MLP neurons of a small language model. Each row is named by its layer, matrix (up: input weights) and neuron, and shows model dimensions 48-239. Each number is 128 + 24 x the weight over its row's rms, rounded and kept within 0 to 255. Numbers have three digits each.
Before each neuron's rows, "fires on" lists the tokens most often at its 100 highest values on Wikipedia text that the model never trained on.

fires on: "h", "b", "k", "H", "ah", " H"
L7.up283:101098131110099078129110150110147114117143088098150113124103114147072135132119141153158111121133085132124174090090140157156128117141166121114137127143122138140129158141104146127119147117149148181137101164168142135109122092104205110119145186136100134090072156109122117129154132090150116141141099108152146129149106102082103083106115125159094167180111107095116093110132148110105156153132146134145115138179120129153156102116175102131120135151106111123128104124120141135152133081143103152143130132073133118112126133086154111129112106168116155151176143120143138133132101147132099109

fires on: ".", "g", "a.", ").", "\n", "es."
L7.up1107:120127119123134126118142139052143108163108171067129121140141115142117122121163099127073121139147096115117135151165104076086127094138134142099137144114088123109123145095138105138115095112118140178143192144088146137105147102149140089122170163142121146106129133079119117149136132140132118096095105087163154078131082086117119142097102113128121085153134126120115091132150133069069103155173120076159105150154112130136117139160086092144084117134102122097104114155108146157136104137149112127145166128167145143090118117142136106133123147097159140122161151168142134122123165146138115132

fires on: "ly", "p", " John", "l", "ives", " years"
L5.up283:118106129145093145115130117138157082181190137147126072134137126185143098046114116175111156134125093105142134096143133091139098146104133155109151152125134158128113075087149067137141157137109091097129121107148113126108173125137138115161159197097137150121115157123103117159155130148136065122137127119121177138111131132126153155111148130143090111127139117175129113117135142140119119106165146118134152097114155112122121147146146131127165148135164116115148136135107130154102155161156135128102128170152104100152160128136165115118150126127135113129160090125155088133142108097168125143

fires on: " he was", " He was", " Indian", " Sw", "ish", " is an"
L2.up554:139136161111151127147107136140131165124118151159154140103139159139150138084129161131091116116119105139130089105116122130143176139132156160149111091144130104132155127092141188148125103126157178154163124105167158111123073168113158148107173121141117121129063176150129135110155151125096108126107129164127124102136121125143100161085135125145111104105098102126147131141111148114105189153080109147140097120059130113117127104093127166124138141118127154097157140131092148159105115121104103149146127142123119112115146136091096098133115140118102167128110138139111097168121152155117100130

fires on: "d", "m", "g", "p", "w", "ok"
L4.up1052:145122115120104158171124110141133130158122103141123140125171148101139139119141103147107124117157181133101118069084151167093144159133085140174157109111134142105131109113130115090125144122115187134086106166162089095159144152126128131160145129118146144106145153123150095083106106148121148140100103126132128114126108143154141143143123137129152099139103118167096122109150121101150147134101133152133113120149133107157149166113121099112106171135128096170102139174088109097130073133092123137102159116092114137140168075200144153142134117133143097112126080099061151107124145146139128131

fires on: "a", "s", "i"
L4.up103:104125113129172147121155149102169105106128067144097062087087110138129136134096111131150098145114148137134121134148150137128140104124079122133060141131134146149123168134187141168154119127134130155134106120110112157110128143145131118121138143144140109126079116123128088122149127141141154087142135125125112162156104129135172131139140122133129132117074129135128165141096158113144064155088116147121112109132153099143139103118135171106111126105084070088193150094171141088150131169102158107103149140161159111158164097152124063146138137128138133131145132148125150163136096101096122142

fires on: ":", " |", "ent", "ist", "ans"
L4.up120:100131107144126076164071116173150112143122137170111151139150133101117129108140116112137106126124178133121169123156159093163145143169138100126154119149130153128137161136125154082142139147112137151125126060138141137121114143128120115140150178116156128140116129117113105090168115136128138143126124135115117157123146157134172107097134084084119129172111108139080140064085171114100174177121119133118162075141114093158154132162130119126137144099133088091130100155155119148077100137120135132165120110082134107121112145162164147097150148096159134149189114094107119120134153112136149094

fires on: " prom", "rom", "ated", "ed", " rev", " tem"
L2.up518:104091096153101156081202139128131104109134118158159056077147128126155151171144124124097169096078123093107145098098116125124121134137121183119122156125157136094183166124128137083108114131145150114136139098137164098087124143150127158127114115109126120165135163139096160138144142094156115154156127134109125101102162147112096092120134142139132127158128122152112085138146111122100146152142162102090148148095167114099191143145115104132124131101080105127112124130128092107099128085127139116124140106110113121100138112145116156122152130133142104125157095123154167181120136134122144118

fires on: " D", " on", " Sh", "on", " Preceded"
L7.up855:140115143184171097102123174130128134129124127138108151129136170165141084123106154119114146129159111152114085144177142110151170160147154127138111130111125176128119106141117118118122111128132150126098110130104114124158176161119172173140107117154137131165109159136126118127135134140141193103175116129135134147145111138155097136142160083139086102136099138115141140103172101173158121142102153138110120176116167122132195122140087109127135117103105105146114094126109094140133145128104138076193129113130112158108142153129122172112135115144132161130136128116117137154126105124138086118

fires on: "en", "am", "um", "per", "ro", "-"
L4.up538:111153137173115106105159141166169130123163130122143137119141141113098152163147124115095108139154130130135155138149085085135116170115136142126102100188105117177137166117147139164120138147119144117128107113162073137102145118157098121129082141110129152156140137126143110129140160127138115116116128114128143147107161118093119146121161154133107109147118142121098060145107090145140132094153166153131141115111109095164153155178150139120135098149146101138137103116158134122109124143145128151155136154130122159143131121116142141111105145136130121164054131108116115116134106127146134139

fires on: " | ", "p", " Ma", "pec", " E", "a"
L10.up63:105092158096127121114120120097164123161137111120108176136086108131135112121096112094121131122117091136143101150106104130120136152134126127118148136117126122099130119147140109120133160081146115120089157132092142166118163105127097078113131125118137118128145140160153097169155151152122105105121101153139149134122134149107100133098128117104117140170131170103169087161107116133174150132101156129136120066128111104107152144157119116126143117081112147111163152080156126162069140092161157152150136149106080131150161136125161125135151137097089133107111127147133120126131068119144152120

fires on: "===", "==", " ===", " =="
L2.up209:133123117107134124143113156142077132110083106089164102089144115150128087148120156087067104126132088133081120110055144156104110136169117106125115115157130172123106144154183142122111072127129157118092125110116137133132108165128145148119112099139118161120136143100109121135136142155123098090111136119114123149130131090154115157108144100106090061104116121147167095157121145126104123099088134110115129156176174143126188120122154119125080180115131097124135125130124145155096167132121089142154109143121113155148149155108114089116129158122123111110140116103133137120135162095118159087

fires on: " occ", " inc", "t", " acc", "l", "c"
L10.up414:137139154101125114115169145164124102143154091113124138163140138147132192111112184158090129100140142118121167127157133150119085148151099150176120107104140112140104117121131127153147136099129140148100130152101128135166175140127060128160143108130143114114149147117127118128093130091138139156133141108177104149141140200165168175128127099143169107124145136144113107114139144139083139098087087143111115087112175123113130132123110148132117117147167129175127134112137148142128109122123119131152154183123127099152131065091099105140114150142088101101137159123106123146122136144148133135

fires on: ", ", ")", "\"", ") | ", " ", ") and"
L5.up796:093141112141098122106152130110127155116116132157113128148127148111112125117127109181110111137104153177088119088142133098130130134117134163140105093085135113136059139108098094080136164098140140185141139119111157176161145116118135162137096151129156135106145127113144160123149112145143122135160164177123094165139140129120126145127138107131090124074110135098144133126118148183132150093098076129132164157151128144105112166121148132139143095137120125141151091120136141144145108115140153133109095128150135129098146121134145138126135117119119104158121147114124127118128117098145159109

fires on: " | ", " ", "os", " comm"
L10.up1049:103136098112133151213129062129148137156155150162128144093109135102118176157145141110111110112080130145123111169121120141107105173147159139104139081095124116114123134116155102136088166148142127093118125171148158117121146135164140207122149082082128117115121126123134176116147132161139104128149139099142111127139163147119115131113135176088144180151108127126130158155165098112144108109147111122100110072121141127108156164135129091167177101166121142145166151161101087128094095115135134123139120122125106144170156128155153131122142099141164125127126170149116147145144152155136102126

fires on: " t", " | ", "6", " T", "7", "T"
L7.up1061:117118091138132140146104143149104155118164111101121142129124155087126088149151101091115111137086104143100128152135115161079105131155127147158162092146138117148142143134110152186127120116079102141107137099117111144125118093094102118146117094125115139095131140133104123125171118117162111068136137190135165166122143137128109109145104151105093112130149079153152141165117068095125146112140074091136105084120120137147072144153143128103150121130141137115127117128140137149106116114138107117155163116140102103097130139111135129153094146205148131112150115161132092108143107137098137128

fires on: "1", "0", "\"", "==", "it", "2"
L2.up754:082132132124192157184097128101158132093150116150172167083162181127145143128125135166122114122118138100137130118087129085143110119163133158132126135119133105113109157102174104104100077123157077141106181089115121147121089134139131126122131127148125102161117140182111112114107146133134140137142163156074130147164153094105086120119117107145067109076124116124140128152157120111094154124122097125124151119133144146153177132135120112141099113143118104108177153148104132152109135144119150126132127101160086179105095111174116123111172132134125109107122069132136128103123132119129127099

fires on: "he", "an", "ated", " att", " left", "le"
L4.up182:126114150138094089160136094105148110135104101142129068123155109100092127131120119132143160151148121162110107165113120143102162125141121140074129132114126118159141115094151148183161141148157122140147132102165160126108132145122137172153102161101116194129110092104083164108162151099143164125098108116094105163137117083120106123099128141135107131152162126136112107096146141121150134113137127146120131140120136132138136148135139160130162124108177157133110138142171132102104141116132120141133092152135113081147153114140154153138143122102146152135118133131137128151137145156125080139

fires on: " disc", " men", "–", "c", "ell", " women"
L5.up119:128121109138138157113108154111154144176154064160132181103164111148123114097128118170116084101104092099143126136129095176149118139124114231165166121157129146134075129097100169169117141118144093141145122122183080164125176128082173133138132130134130122137133112128130111110098110170136152151125123082129085046156126144095107126153091146138130120115116139088157118090153111143123154131144156125116105133110117113102176105119152121117139110154114140166109107130094154165128131124163125127166095133119121124116094121148168108098140126143121156104131100126125121118153153097118108112

fires on: "o", "on", "i", "s", "an", "is"
L2.up611:112144120134151133119117141157136141161103128121150119089176124139135143144113164129156109133128121093147131107170169139122120116112081107111166103158115103148090125151139134160146120165105110157095126142109129135127109123148122101106147095125099127143157143107115128122154140104150115098160142137133096101135113133111164131153119097111133110112097137126133076133108132097150168175105143109123175091129150138113149113143098174105084130141125069098163129121155159173128122138092146127146138159116181136132126153129126101149114165128168111127143154131104167184102127137129131129

fires on: "==", " ==", "b", " a", "-b"
L4.up367:126159110145145128099109136133109137174120141125118120129136097118101120128081138142103161124149130125135097121083106131097087117079129104140138091127167132113146194158086176133128067078146167108154134165140123150126118112155139132109135151100128100128184130110101150145123144146110122143136144151140118170188101110174137135115115113084150069097113112126139123165120135163124115155113155143104141134181109151085116152151121106138128107112126139133142142123120134137135136109154132165086109144138078139153126135109108118182136164104117166105149111130139134158121104135100145143

fires on: " rece", "raw", " No.", " chart", "eed", " re"
L2.up118:101124150092120112106117128157125113166104128151111121131091090184150118173103159118123170139077184142104113156094118088086119126125150108101130125110126133132105119141092119152122090116141136126147104067114113139158141116120126115146122080145133132162102078116130147128095149137152107133132117115191151163153120125170143152183106163121126160144117122082086081130081162151139140143133142147138136141169124159158128133202156128147135131166120116129150101129117127140100142089142076134099129143115138136132103175112114145151153148168139123128077090147139116173084123127163110093

fires on: " years", " during", "ummer", "ow", "w", "ours"
L4.up60:086134080115114130135105115076122141137187125134118088124153124166105156104155150077133103113095168137152154163142108147133145110129094155095152170116114107132130172124174123163182136121155125098125159101107122124164152131159160150117122168135169148140156134133131095105118139136124059120112087124106094098073159138112100130124139144113142119132102143127167107112091118073149126082137136101147130105113104111159152157179133115134122189132134131134109140083090115113108137141138138162115116138115109156143131143169114161104128151092100160165148155164121152128163126113101124100

fires on: " F", " b", "ur", " dr", " f"
L7.up841:106145127124154156111111132152076141123146153140143114170134132111124147139133195119155147128098148157095084124153101144116150135132157092166141167083118097142150165112120033161117131087098121108137118108095145147142184126129128145135153142142111139149112111121138103125133131109150115100102160097092105129128110142129125087096153129098098112120132119077124140156113119154134100130145140102138125127090101084156153176130143109152115137139140158132101118125065121114150143092147102184166125150160119163125102122138157102138082074155163124112157152122104104147096101146089099140

fires on: "ed", "t", "att", "tt", "c"
L5.up955:111115147145132113166158139177126129119136137156145117120155129101137150103113172160130080099136138114128084170111152149146105116137142141136148099107164111153158122158149165176117102146152136156115107180103138130130140146163108102136121113134100125150100098147104059125104147154135113088131142115123141153140118114103155154118131144156121134131145125136107127106120112164109108121127108118144156109126139140125082122169179129167128074166137098123151132139122141141139132094147092094125139147136130109151145140152059129121134200163146130131122113131114126125147146100128102141

fires on: " men", " women", " team", " Army", "s", " class"
L5.up1084:133137146167118097143107133159143135152153111140108155120138099119111098140116120173142072136127131133115151148117131142122129127154096167149155107135136105104164059103126142153132108126170127099125118115139112146086144103139093149158140112150164080132174123155091129121097129130119111131139103128133107163132084149114157143112176148146111118127056144086138134132152139165102145130147175121128152124093109126112137117074161150114101093125166107110145113118127126128103150107155128110152131142130126135138124157110199166098148172143105147129153163112108162145175102148126159130

fires on: "r", " ar", "ro", " Ar", "ore", "b"
L4.up904:123127131145168156140106125132097115113121179153127104088113112151157109138162108147138178104125095191161157108147154088123125119144128089180141140120114133125109110129104134123106109094133106113122091131139112084127119117120141102109177172119118150149116146131117055152118108113114134139093126104152106097152107139108132142118153111122102128113132138091118111087121124079152105149131162151155112118133146153144093157167123114176172168147116106123095150071132076119133153160134142121139111142126136136115119115108135113109140125163119133160122130112088108111127123107154111153

fires on: ", ", ".", "am", " November "
L5.up653:091183140125133108183113107114128138155172121121145157116136157169101102134167146147181164145127170124116153141121150091127113167098140131112143155160148136113114115102126135094113123094173149118134119127155130105151126119142132165124141109167159159100143141131111149127125132143114112111100119105171122125123098102109141156080132086126118138103130113143120097131115137162072112168150122161090128086125136189126126147162156103154101108135148135146088153167112123103136104095131132085125165137139142083148128117159166160123089159099106132163138144135107103174135174107143136108

fires on: " d", " pr", "er", "om"
L4.up358:091143117108122128153133152130104094152139139090157121099100134105128115108102114142115174118133132149125102123155105136107172128127128099120150183086146169091102082140152119107138125087154115084149153123122136156183112140110088124136143131111122159134072116151115157129153143128128149136128152088144083090168112213141138127141142142145116122144113163153140124132125108097105112102097160117121103124126127112101160146164128084160139133130095115099050113144179150121146115161126127106148105111153126089148117123093113129100131108123138110147149122088129135118119112193133144170

fires on: ".", " | ", " | +", " years", " days"
L7.up630:079185133135116146147095119100134152117141162140103135166114136140168162132169110144130143121087106163095161119116160155169111134072103150141122116146092112114111131140099146146128067111099121104129106093171101154143118146135068183156106141117122149118164158149108120107122150167138125111142193153125124109109143156140146093150116134151113114140150143124116134134113087095167150132145132131147083151193137107108073150128149120125133125158140121130172120145137138147144098115114155151113141126080076149155114133158120131121064159118114133116142128111153111126141168134086107177

fires on: " comp", "-", "i", "echn"
L9.up681:122098093148114144134129148140121133130124145066131128146126117162118119094105142156130116119123127154079143095093159119117122145159124111097124156118106125158103139105112085119126146130128163108131113088123124132164175119119103120121094174159134052122144079147118125125137122117121118124117113125143117112145092096116123098116114134100143112150088155160111095098110089163115162145134073102124123146110149089104152119156077142117170089160132122123125155106139082158116131092109083149163139139126109143105102132124118090132156123115140128196147149131137159153130123105082125146

fires on: "r", "l", "w", "p", "m", "d"
L4.up732:142150099178137131165171159090141150120129111153110133121110134114118128124100143143159166150113159126118113124094095134098144108133105156152148154142146138104189103138141120118151156121175137155090108139135133161142141112134123118137128140165119174097134110123082136109120132102139112153118156111168103123156161066136117094108145143157090156165131122124121117173111151113140115126131110160126131131114100092147159177124091127132085145122104110148154096150145115109121059107103165118126138092081141109126118138150105163164118118129161116101129133124130121118160082125139137131

fires on: " do", " e", " Do", " di", " had", "ine"
L2.up771:156101197099117119139102111113199083121119151157124113161099098113123161149102120115093105123134149172137123156120102151114117130124131092140183153113136123117133122095152106148095192099140148090112113063103126113153101139168095137122145147114147101151108136149147116097152166131144133118154120143143161119096156134149120129165111151138130150142135118120110148077123101100107135148101145099141140160155149113125148109150134130116129150117165143162146145117150120111137111132117148082141155133119083132140109111125171130147112137119119133098145116155147141142112103094139175130

fires on: " per", "ill", " | ", " cor", "or", "ly"
L4.up840:122141130103106145144159144168090166117104104172122132093084122118158157117173129170140125144090137116112144179131120160124121181153160128156129145117116119111125108190103153158124067143082121109114173136129133138093146144176140119141117130154155151147110158131132112127110092132119156181135118131079118102110146143129138158134123155135110116108108080116126135135099108131146099120185109114100101095125163129127110155140088144158179151126134103156118131190123112129092112126149159162094106128160122119105118152140116145148139130148128132116134096169096116118104112100129128148

fires on: " ab", " ent", " loc", " ext", " details", " ="
L2.up11:122146147095172161178130140126121120121121123137112126172120126153127187136125104069132133107095160161126105148131117138127083125134113135144113127115116138140166103083110148173122078111132149136148100144137109129174093161125169148149103144094128091122077153101106145120107129113115152115121126120177134144138097131129149073148159134119123135152111136124158138107151103147102155103124127130127140084136151133128137082109092130086155133108159154170129188134128156042106147078132139124146104102106147141113131118162123096085126120123175128101115128146106155109159155118112122119

fires on: " season", " years", " year", " month", "til", "ummer"
L4.up830:101139104117168157113098133142155116129178110154117120137124122163108157160142139100117092151161172123090137127120125105135154130136088161180093156111103169165141110125081093136146129140183115166146173138136158121137091100116140106137100158142135127120119141156136112134141141148160106154092120125135119101071171176108149131125096132129124114157088113131166118179138152117127078074131121132137131107174111130109121146141119118099161161125098133106071143125126110099123148149154120136150105191109167169122124114127094135146147111122155149125132112134122102117159160130171137121

fires on: " b", " Ar", "Ar"
L7.up702:111108077101170140158150147119069145122116174135082145104147146143136110138122143090153127155109134147138094077135186134123112146148139125139116179117124147162160131137143148113123117144126119147155100188145114128124143123151146140104130183144163140143152159072149125151180130101104175154133115096141094139171077166132132162122168133110106148103114129077147140104142095107156090165115152099153126148120126090147163108114119149123116159109124166085121102143111145102137137113149131140148118132140101145117122104147128144100125144129160151129111123132120156106154131166128116119

fires on: " S", " I", " H", " L", "re", "et"
L7.up90:162122157119096140120141130088120131126103097130131107117113144185169165112121117156094114126129138109159141111144130156125114168164145153085092111168154129139130116158104148124148139099134102159098122114156122128102131145097109147172108171119159136068129146124135156177143083124134102113151105139132134100163141126148110151156113137137159176114118145141149170173108136094142135147122137126107167132163076109155148144117166094099136139105195166129114090118133147126093139166163109086112131125130100082109141153171150141109126113164130081110128101134083088171106121118139155143

fires on: "s", "ts", " may", "t", "ar"
L2.up678:135091096090116150158125166158145134130130105107130119125146102078128095155124099109155137116079101084114107120145116125140167147140129185148154107108140196144123110141129143113172115113144129109108082076138114131111108111128078122117150119134137159122172118098133100164120132144094148154119160116118120143114124133112157151166117126124115091121132157074153100119164098096080141166123146139120152153117146088144146140134140145125127113139107128161102137126125150150119135162162126117138111138171107081096125091117101112147125109202097078164132147109136118148108138142126089071

fires on: "c", "r", "is", "l", "at", "am"
L5.up551:156113128148128110078142107124099098183117137146099115148143149120127160143089131080161152136120119090180144128106153155171147127119130145145121124113130148141133184121082118160131130140148107119115107130139108084117123170123102111136130176135119115111070131131076175150114148132100138183116139131181145085091135187172129117116082142130124135111102128132114127125151161116153117136109110142125132138081140116112139102140139126144132120141115159188166093142076112155113148138099118104164143161151139099076134084134076114142165127134121089161112158101119146133178126140112086121

fires on: ", ", "if", "ative"
L2.up25:077123151155053128131161120158113121128109166140143132161132147104121160124144121149127144085155104153109119140192142119148104102137089107135129151100112122125128125117142138112118143134120116143159165153159137125126132122142138108116118175126165129123124106128159117162138146112181123165133106147111116117115143092101147126094095147134095135113114135109155116114154119147078107105087125142133138119158140103081085140169082128123097111113129148167121136146205146123154133139146119146128154132130143108139130116093125134161153152101150140135119185122140101140104094105166140112

fires on: "s", ",", "\"", ":"
L5.up401:152112128142158084114142181148097140127114098108109136124149114095125098159126139129123146151174145102096081167159164151115185189149153158119125120106127155137147148136128157106142127137126116137134154152171112167135128125105116135102102120135102116155116112113103118119112162128137086133142113093162133116138152124111162126124155125124095144160116129160091115103123129122109104152114123101173155106136099153140182146141119125142144130148091120085172094132102141115140157124134131137147130121090128118113143117153149127114082141175115108149155126163084101134139116130140135083

fires on: ", ", " |", "\n"
L5.up685:141140113150143091119107149159115167192148131122114164134114171104116114147117118161123110148150102137150143105091142094139155145124139095106132141123122151097114100132096131094156095108159100155102110128095159124095127142080140134150141141129178092112137142073113175134141156150097147120148131131156128116121136151129134159117150085104118082111106104151131155131098195153110144121175113119131134145118114148110127183130123089128122114155122119124140143133156111106082108115103111112154170089139134132144095155094151154136145138129112127166133127157148176097124105119132104117

fires on: "0", "2", " Super", "er", "um", "e"
L2.up224:115110085119167157156167132136078103143132130149186130137163092121112142107103107216112091098100117122181137130150147130151135141100135102123118123129124105105116124119118083122142132102159057135105121128168154122113118156145182097141119102166117143160169136152125136151140108172148153108143145168102141144181138107085116094174091143130095111120122115131139124170150056092138146134126123112179115153126094151075140136140118158122075145121117180140114106090128148093096098096095123133132121066150140125137099078107149138145106149142142174122136123133126124101142154127178137118

fires on: "b", "omen", " there", "um", "re", "y"
L4.up331:146131156109148135192105106141129154141140132161156124156110129104136100146122139142142150108157129133154118121165162125129126122110117142139136127092149091127099131119119150098124137152146129155078087139172115096128131126105160165069124124089094149109119126126125145109217119094131127122128098095146119164066146128130065106128114175146108091119124189135104120131145124150131179133132085149102143124124094117146145161112159085135085111087139140107084088138133151065136115188153108167149138113142117187128117164096121132108139101136122161125130140185112124169150127135155104120

fires on: "d", "al", "l", "c", " D"
L7.up57:098121165130085105124118189149129134130143122142091147093093160171049135150063133141132127156116150118126161129110107139136080119133139123174128144117114134124133154127140136127102139153123122171130096109114116124154172164109147124111116161117105124142134173114102133126082108131138171152129188145175157138152137116145113169103114118151142104120108135141109123172134132122092132129091141100108137157120100128164116117127096124174104131132149141115150123135157121112115130124140135109124122130186113080100146120125113128108148134168091081144123137110107136135099119139121128146

fires on: " ", " from ", " later", " addition", " so"
L4.up195:150166154102082120172109087101119156158144118076081111099132146135138150163128162097149173146148149128128167111145111117131144125128117146119154137067168135137120127122113147108121152105088154145200111141097110130168125125119112165066156132138145119082091125120128096188154139140143149095138151131147130128121122131096143129076142139139131142160134145131165150103129094146108126156127112141116148100149132123096100135157130098122152135134161122088149131114161148100134139095126154143103119130152168142150123161127123144099105095098148109157133103114145141127154077146124086081

fires on: "==", "===", " ==", " ==="
L4.up167:142152137077149119150125150103110118147145141116094155120127129150107118153100135134114131143127147107101156119154111117159098151109159129126093090144094155128131150106077144101140136112092107133110113138131139130137154121143164122087152152131152140148119112055105138149094126154114153153131168133143127146150153116115119178112120104124074117095121128142120112112083100096077138152094104130110189161101089127147119150122160116123147105125132160123149150113144129118148092170169145125118103123161104135120139171150163107182157161173130145106120172135138084132126111144123137127

fires on: "\n", " rem", " pl", " well", "\n\n", " capt"
L2.up935:103135155093134162148130139123112145110132154134152138135109125134171111116125106145139170135139121098112162123121112101127145154120122146163142119107163123130095145140113162081171085078121110071079130143156164130141129115101134148146108126127130166124098120128177163126124146105125127127128128126143139136124134129152106107082097097153104082110101112103153137118140164135103182123117125131157128173132128149129112133129159051158146130163139126129111101169125138132136182132163117132170158147158159104150122149124112104152104110122122161167121103134133071153116117111114157098

fires on: " | ", ".", "-"
L7.up1021:107096155105077112136094120155115157116133122125097122081141144085172126146169109129127145146142129139135148123125114135108118184133117125138138120134119117180123145138119136144135107106088121116124108124134125162108180115134134112115144105150115147117163121118145118084141115182154147078146130161196152147128126129120156106106124127079117109182131135168141147160097066132122123148142131105186081116148139080125142113173141153127146075135134148144143167134141123130099131093142122129114110124165063132173114130131129156110118137169081134157108143119128131124138130115127141151

fires on: ",", "U"
L9.up225:140112129120114134150163128128102137110134133130126128141159114086125114170137183137123134100099106145108130110155177107138110164146133124147137126112107169147138112153107096111115083086134112104160142145164123149106098165124122145115134122108094106149137166118086111152171148129134139135158098114136178148168122092109151144151122115106113116159168118095088150146089147132156187131141092125129113125090102157118126158148119108089114122159156122081167106159149098115101131122119144102164107128095109161136156132088135066112103119130123139149129109115120134107158145097126142120

fires on: " | ", "S", " (", "oll"
L9.up292:103130145112123110104147134176133132153169125155092158128103144190103108116127140113123111161152142159099124165123110106079112169120093124153179117108107143151118121152106132163114088109104132130145098148142133152153150142116150155175135095146110131104124129151147090116116135182171122126178172162158081126101166147155120133136152115092143100102130148091136120091119142175113141092138091128153131145114168133148133102067137150167099151094154131126150126140112092135110157089154089109125094118116138116133119107119156114121137137129136110173077067152113113150137130141111098106

fires on: ".", ",", " c."
L10.up953:174139112111143118144099140144121141142115141098144117159119157115138159100127150113146109122128144120122098094157116155086082128157123110148164096143149127110114150109163136122145143156138117110172111114123101105152105127134140116120120172172127115158149138116104098074109158190137094151123143108122139175114150114165080173072107122133117118153142103145139140143091127086153092124090135098177145127162154121103145131170064127148167125186074140166144173077113141153169114127143130115124098113105143123146118130106177138155165138151105150108123136134145134106125125119111119159

fires on: " for", " on", "ail", "9", " For", " Act"
L2.up483:142104127136104126113121127121127117108098136080095103149133185073194108111162143156105088175118112139111104124129147084077090135121100144111117078126152116109143169141162111147146154113118131110120131130140156133153171103139141115153143129115106111127092100120098135140095110086121154133147100134107105131169160157076140163141118119127091121157066104114154130159127133141168168104110104166105163137096163165136122134155094117130145102119163194131115116116164132144123102139101159126140123090135132120121085125154164167145116095127160156102118122157143127116145155097112152103

fires on: "n", "em", "om", "yn", "b"
L4.up736:154126151123137124130160117108111099129145094131131161120119117096152140091119134120137108139098116133096126117142097111132145094134109084166156097075103150153117085138135173109146136145095080145178137143099135151169124094120148137195152167124146142127148127134151130088121148153134147134161108155158092144134120070123081118114134125142088123101098158097119134147080134120120096087118126170128138068128121080141123107116135126132162101157130131102117112184107152142087153139109128134143135138152105085147125129135105132113121099147128192103142128168103124134138188154143125165

fires on: "ric", "it", "y", "ond", "ro", "at"
L4.up85:112143135102137156125104178167092158125163161160171086090131133123143140108172130133162154120152117151130148154152161168108115100135132144137118118128144111156137147140135138155141134132139100104108145134103138089138166128152163034130109135113127166097136091143146129109120117113158122102134116121107127119125117142167116107148171126139118160107134099123152137134119158105132085102163142142119194110118102142153115142125134065123110118180092121160154128120161081136169148104110114179139124117112136150128126129132061137176114154111157130093149073139115129118125091130123128110

fires on: " U.", "is", ".", "===", " ===", "c"
L4.up728:085117164110105124154129129113111130144122134156069118091097129136146122139106121116107154141106139145108136183155160136120114168122159125123103118071149128142129142105109088139133124115168121119138104128109127118113099107113095138122141080153112132135115115107138157097150108100150121113107146175147132111154102113133124135145120156085126126140142126215126091175108092158131114150134164169149079141175099126121093074175148168170095168160112155143123119158127147164145186137109152164169108152132136129154121135153088152136146153133145117106101092152134118115140165108149136149

fires on: "ut", "pl", " Pl", "isc", " qual"
L4.up666:132136111114137093137128154168093124137156127128122128135101126148098103146128099149102117122116146096134083129094071110137123148105136126171167150117127117096147112113153133114112103134173109122120120124082112120146140108103125126139131137107142104154129136105160127122157156123116104125126142112158156114157158127111141166120167164091101150133062136152113130145139143125120152106142186121133091090130149136161134179154123123133117118135138153149134165154075118112140126109129158139127139170149141155126127090125158122130128143163157157134123134118105133116148149140097145118

fires on: " p", ",", "x", " h"
L7.up778:106177107109132110124120111044117140115126189128119151132118135114092137102099118128140159127133146169127122077147108162095141138174127133140125165103116131132140150141121120133135119105116102100117147112150134120147120120123093136079109115104138132109145115120077128066113162127140116113151097123122102141126116144174133150110114127091101151139155136171140151135143102099163113140111128087105115114145163123133146129107064105133152120159050157165139110158102156137127176124145115165149147157101141150138146172122111150125113129170132181121135154153122150124152138136059098118